{
  "norm_place": "pre",
  "qk_norm": true,
  "attn_scale": 0.11,
  "init_std_down": 0.054,
  "train_tokens": 110400000
}
MLP neurons of a small language model. Each row is named by its layer, matrix (up: input weights) and neuron, and shows model dimensions 0-191. Each number is 128 + 24 x the weight over its row's rms, rounded and kept within 0 to 255. Numbers have three digits each.
Before each neuron's rows, "fires on" lists the tokens most often at its 100 highest values on Wikipedia text that the model never trained on.

fires on: " dis", " due", ")", "%", "s", " (18"
L4.up151:120121123132077142110167137098123177125116116114162089101106119114132154173113112139153153126125133135124073132115135138121132117169108109122106166081142160119114111128112144115050096128131136139131143151120098143094121152152121129082089141099133135187122091123121100140152122105123166103173137135114203129139107075120138138136130130133121120134198114109110152116127119097140165136136120136160121105142125116124163102105095150171160109112133125107100131121134148159096170110126133115165129110139122099144168174143159144157086125107092112100134136138121130147111142081112160144

fires on: ",", "ri", " comp", " and", " (", " Mar"
L6.up20:172170092138097148161105081140113103165128129137180103147132125148141137109140126138079133079137118132108133135102093162120136128145130122158122150069114113095121129117152097102124129085116096157100150114143139124103115154134162154138129156081145113117112142130126146144095123135142140143126163113096153129132115103162118112084136144090088121104087134111105124134127141127142116096101178133125134131200077125128149113123129102083129124154155122141169083146132109132146123157114139166153090089165085146078117171129135098121131108085120140132134172111124119116116086134139133098

fires on: "le", " live", " opera", " of", "write"
L3.up343:119073123178122157104125117107119089142096125188167103162140142157123102161166147107167138143064155139121099124103147107155093114118146079127177112144111170162100135130145094119122145113121131113078138108080143137148160116146117093127107142106138108195111092133121143137129121147120108119118143098104097154117126118094127157139104158155176096118129154125139144123136141155139114174133118131144138125144121162099152117140111109145155140131129125122145155138108177077129114146102124115129120113150107164137110117124187140128149107139183127134128088113138131120108082088152138126

fires on: " lead", "See", " company", " allow", " return"
L3.up281:115117124083124112133142105107114169174115173095141111111120090158116096151155147134128095122133154147083118146140135114162129129128133113120138101110113137155151130128160117145103127129093132143123125103071155156151111194161141101136125134138143117106107143129121145159118149126112162185116118114157137155146117149161117122154182121080103172121090146164127105151109118174094121135090114151129123105136146126091172134134167122131125115118170134102088119137122128108172116134106120117130153103139117181110129101135162101108099172165098128130150165156145163165142093111081112159

fires on: ",", "se", "der"
L4.up302:142149127133118152126151124135076118177121114127168090141061111153109140116132140118095195099160119135135129130143127131117086083124135086141132104084140095138107107131165131127113136138072119146140109106119096160146180132111139102151118128119138079141127139130109096145123126132140130118161175128165135089162109091150139128118131121125141126146108190131103139119156158122134159082116160088099132130124108134117139103078155121142129121103091111143084132119122119124109144163121170071144102124159149075125146093139145082129141141129085137131134161142119139122134096118175148121

fires on: "ad", "ir", "id", "or", "ri", "hi"
L4.up631:102067092128121165141115111099157149127119148117114174095093138115128117132162111122122178126098122114101154145102128180108110132176101069154124104112103119139125087114115125155116096106105158142152159146104156093117116117112129135121145110070111159195103147120136129131129110099111097123176165157135141162122121137180087117141118091127129157140135163120145115115138165121113092114103181120132145142134162172143164151135115149124062107122123115140145159162100113131140133126111112133162112121121159148119153097140109136125135140099139117147097131118149112176134141152164113117

fires on: ",", " along", "for", "t", " built", " out"
L4.up541:096148113114156113131131135110115119170117122127115070110080126157135148120142102128111093129097117092143085099105136109073127114138134135125134112118130102091069124167154089146152135117113096129154092128154138117117158134100130163116164168116149090120141134103107156143129137101102133112130157160147120126168113074088115159157188121113130136123114160122085132170151121174139125110131063137108136128123110128129126073096154144159157150093133129102160116138109131160125115132131114076141095144144152131091150099113150111083122122117149112142144169126147155133125138162137086157

fires on: "mission", " control", " is", " research", " political", " government"
L3.up651:101109099132124109081116110142111155148128136134110151107081160144098134171089104147160121128122169150096113105133157121129166140105145146129105141157127178112162127108156125073130185115088133144131155119177162146106121112155110088124153118077110130101106137150109152125117128116129144126174110152157170150139093168143099141135155150160118090149138147140079123129141120140117137110125138141078127097127133125156096084128117163137127138149172136133146126176073100118088126114124091174123119138147108138111094127125079113158127096082131125095116145160151124114130134134139139110

fires on: "s", "ies", "es", "ations", "ate"
L6.up33:123131138124121136146130112092154146140114134096126098076124157091121113126140131178121115120120127110092118093117131148118094143113128139130134101145107144133144073133144101102094078094131143106136168081119092128108145132153101152132134115106118102084123136127165140131141089138092179112121137106140137151153163134118119156131167173146141133125134138105163113145109100183121154100153123102125136161140085152185116103133093172118127089115177176191150129122143121133107143089093119137134141187137085146110116156136137104127187121146140105129106137105145133097124111162112104118

fires on: " player", "er", "en", "е", " used"
L4.up291:155134097136122161171111091138149089123097089115156079105077120114119124134099107105141135115151124144128135140147131121134108109112109111152116119104110128120157122118117135100151133159148107090104156128121080163151145175128118124151131101138093103148135119155139132132111135116149150136138080126116129133098124138125097089128129160154075144119181139112090157106132163124101131103141115178159137135121154132166106113153113120190137167119113138162161102128094106155146113110121114128069131101098146108126143101158163104145147077134134115079118145125083147146071133106082115168

fires on: "te", "e", "b", "ur", "pe", "en"
L6.up331:090171117130139084130102133168140114173119114131137093116114143118147111136102119136130135108109098136151114110112115151107118124162100144133102118151151146165127064133109097152108148142121162154140116147143157124118148137077144140099144123119179139074145114171129136084154184162123103127101110161155163146149178127162148200126155117170129139082132102117137122101149179144141095165158127114131128147098132120181121127113144091147173170103113111127143115158113147130135126131156138142116106139137119115152132132128107101118130171107131089152101129081122153097132127155103118146

fires on: "s", " number", " V", "es", ":"
L6.up658:104130105152114137155137146171144146149130138119072150111154187114136147129165113161139139109124118104145126131101144163128114132145072151104139102095135160130139124132122123127094112112145089136151096092118133115143135159113139116126090131145113118128151110113156127119117085140123111104100152170119132124151149094168149189106121137159120099126124126149147127120129119142163113102166085142106085149123136111120115162118108069125105151124118150155083160170162141122131136121158146158111165123111108098121129139135107098152134135135110081118159144084189114094131129211090115162

fires on: "'", "st", "ive", "er", "ad"
L4.up267:113123107094127105141124137126126150173136117136140134141131129134173167139140079160164175122113114114154126096096114182128168112128158142102107148114118118111115154141079140116171160126094061143124114113159098158123084124128110155148126152200164133106106137158155149125140102148113157120092132136168129157099143109127122136142142118131129174077113117120140123109116110117174137100126169132138132129146134171136116148110140120111110136138112112149115104138150103107154120119119085147175152106153130168140106175137136084156132103085100138120110131121147112132085167100176148104

fires on: "s", "on", "ne", "mon", " of", "per"
L4.up42:131107125145116119120143125100173124155114118112127164117119178194125153127151111118144124128070131106121143148145108153130133108117074128164122134144077134139155136110133162174121156132134141115157153080111135129138125121120106148142129178108121118134140151115104149190095157157101124129108172142158146115123144151119127102109099163141159113099107139144137092141143125191121113111118144132130168101166068125177185110149097180162152153121115125132160114106095122127102127167127095134137118136100136132142091096125108138118142098104129133117092100109113112108129130177169155132

fires on: ",", ".", " to"
L4.up323:114117133113117152145139140098132116133157162136100101107127106148111134173087099123130140116153129110104161120146148128110103135160131123070130109146147112143139100126139121150103118161092114158150097116163160149072084149103139125105138146081183124115098128134154126126134131134132181100156121122144140070131127082099149132136094107110135154148119100152133093102145143078110176109142171067099168090134112097124141112154121137164084160124137118112122104128100117116129151155132123165142097119114084074134164158136129112132138148112120142116155150144116113143144083147100153165

fires on: "|---|---|", " including", "See", " left", " such", " Award"
L3.up225:169127115111137158128170131057147124136109110136116103157141124158116165114112127144135105148161113123194118134132123119104060109085170136140119113127125119084138106133140112116128104146141112123116154137096103135138129162153130143095156118092126155142109108115137156105150103113099117145134148180175129111136086128114154135145123142070184123107094162098133082129103128159064136142173093139127137119120125125120082091122167123099102147120139123105107133082116127101142153133109098173159167156102164134140131128118071109116138130131113139126135137163118168108113127114133129135

fires on: " plan", " on", " along", "ul", " List", "w"
L4.up569:111119104167163120173129125076127128147119139151091100151168157131126118213149111151087105153133098126117122113154117127136106086129149098134170099154140074133138117118127176098123134082119091156113120163106109123134092097158134099150132151153112145137091098109112106104102110146125113128087096121104139123096116127129154145105110143127124112119093163093096111148126107132142124159143135136129112149077136108148118170145146115114137114139119087121130104158141121132111095154094128156130109116110138095150172131117133132139173119095149120075166148177132078123110098088122132132

fires on: "d", " dis", "ten", " Am", "am", "ul"
L4.up747:143192155138137108098164062122133114123157103150164109132135115154141092174143157130117116118159093125108115115101135091109129146152122104147118100182129123123132134146144168120137127096160124130139151139134117122140134164159140063133101131139118175152117176092150106122098147107103128168137158147161118105102140101137148126115147111119076165159132150163170131118120133087130107087118116182091127113103144128115119134126165117070141163147118125140108142116098130100131123167146117166123146122110145102099159127128142117116134140089104102126131090138090105128108176147081123144

fires on: "hi", " success", "tro", " moved", "struction"
L3.up488:147124138122122147111122108123129193144117129149112116152132160091130106117119124131156159155143153113102095104092142140122081142118123140166094113101085120150133167116191099091159119112123164084105154084134142124107047150148105124117084135093139151103139107088098112129148146113102098161127135154153102134100148121127102133133135130117150123131190087117161154175109161157091096150135171094133159181118105092139118170137092103107128107134136109103128133117104129153171102185128141140148127123123147120130141102099147116136105113109139122111126118124133132135148117106134125118

fires on: " known", " Sh", " consider", " success", "av"
L4.up154:085128174125080091168142138122128128125141144171165094116136107079095104165107160103132159148113123163104096095096119147120112119107154182087184092127119120056101101124112140103108160115119188122120127083119123136156102125126119153124144105163124124145119129166123111094151098093081121102138096155150116125106130130113149124152125118120106119134132142159104129099148124186107127112132135145124132187081108154157137101090123096136117120134137113126124092093103095164106138131135115106130103093137126167132111156111096112101160149112120146120116138109123110146137148128135133119

fires on: "am", "ri", "r", "or", " Grand"
L4.up486:134086094138139161141123114109160111113123123097121151091159135137149105121116088130110147165143145108114117142118107121089125116131117118138093116124126144141158115142119126167087135148098143110129157134141146096101117167121146123141148091097116167173107147153107112108177117131084166091131143190094111122151124104186132164121142136150126084122110119119136119161134159148106073169115101139122141116138142154161135152110115086146148174098156187099134146092116159123124123110071109131133149157098126115115139160168132145088106142109110158122144154088115127120136177139091148123

fires on: " place", " end", " record", "e", " feature"
L3.up145:125126141149130136104136101105154170150095124134141147110136109089106128147130131149175066115150181209128174114074123128147151091140176135173140103128116135147099135135103123104136132118117159082113104111109112138153134101113155112130132106128132093132146133136105122117169130111152087166112150100110122130154135134126168152153155107105140129144118092156131134185142154136125086101170132142114140160131117143119125121113136108147142114163112154106133079109124121110134098087099133147142174152091147127148119097095158135158148159138101066092152143146095156116126100141135133138

fires on: "ğ", " found", " sold", " km", " south"
L4.up215:142102111149118114151150124107160113142119144163116104151094080147142123109132144157131150137112101133098116064097125113155127110124153135116126116106153087065115106211108133120125151153135108118133128145130169110107150089161083113115139156125108094116165125106124088115090134090115144161111138151177134169131153147132092113140099086120132111137131169113117130127154092100114102139139119134104150104160103123106144133205169087140119145106111099144166080130175120139152104132152120130145126130095102148117109144102137133154138143115131151097119119116096155163137161114133138134

fires on: " Ru", "=", " football", "n", " the", "re"
L3.up592:110074126096128126115114140100130103143123122112109129151151144123123150158078106073151138109101154138145114149111133103115111099107143095150166144142118121149137157191141176136160123116138136110096136093130177105138105125092124107129164144136130102127164152132159175183110113104149157129164114103094121118135135070124112169188116176087119134143154119090115100136177120133106110159102098135165121127128109135077110132111136105154123107114124094120173099104127139146147132151110125109128127137171110134104112131111113186098139123109087137098141156103146146110113110153112128144

fires on: "st", "en", "ved", ":", ").", "'"
L4.up147:110118116147121128116124142138132123155094126156081105144114122087107155105123099135077149077174130085125146118127107163140128100189111154136143173119115118118123123126135145080138152075142131168139127096095144112151115158139104143154156189120141123131150190159081123168110153116123140117098135129110154141127117148161112102099151141172152161133136126099145123145111137078161129141135129128123131091133122126147100109123110147122150163143079103179151092155134119129095117157127144110087099100130107118110101108134136080137133114121132118146127103114160125167131145092163157083

fires on: ",", " However", ";", "we", "s"
L6.up57:118133129155141127115139129135121130147073111201160117138077116095109132136076159150144149122111155097118135150096127119120142126152153137118176063069146139114146108103156087145126158115121086170106067126126115113158109112132121148093090138138154102106125163143140112130127123111128155109096161152159140155132135141130121135136113121115145068129164117097129131153135123100092155142130123115116111167088139096085152124110162117121125083123073119116155162131169107158128127148142116106104129132138128105149150124141126090138135139127136115134147123176074123120141110115156117184

fires on: " career", "the", "ion", "all", " who", "R"
L4.up589:097101130143130111127106072074129114141136125136126125129137136090129133113138140092124137098118181143145129116132119143111160099187145104165111100107153123102160102112142121115101145131142121094136118119151113133104143113165158095129128140143126150173120138116091149146122125100120129122122075138155117102096173095120179097148112086095136148128097101075122147105146106077116101074106142122131134116132119164129148093131154125094148165100183104084111146074120146156131146109117109110132150148114125103115109195146126133132121126135097086136134142091148126160144097139122171095

fires on: " between", " just", " tradition", " mi", "tten", " both"
L6.up120:124154124138117168127138143146090127147102144109130145122148136130074155135114148142107139147143134143154176080102098138151124089133129103136137122093144126150147167119149172062091135119149134114172145115171098115165125150144102092149111132135141124131130133137094186169122108103125116123122111136116127140120154087113136130149136102127150120144127140149124140131101129165154120087076142105119070086123147197108103127147121120089099097156144134126130115135086100150104142176127127133156147098099143119107126131130139135153160143112097150088171140127090082158141160089154120089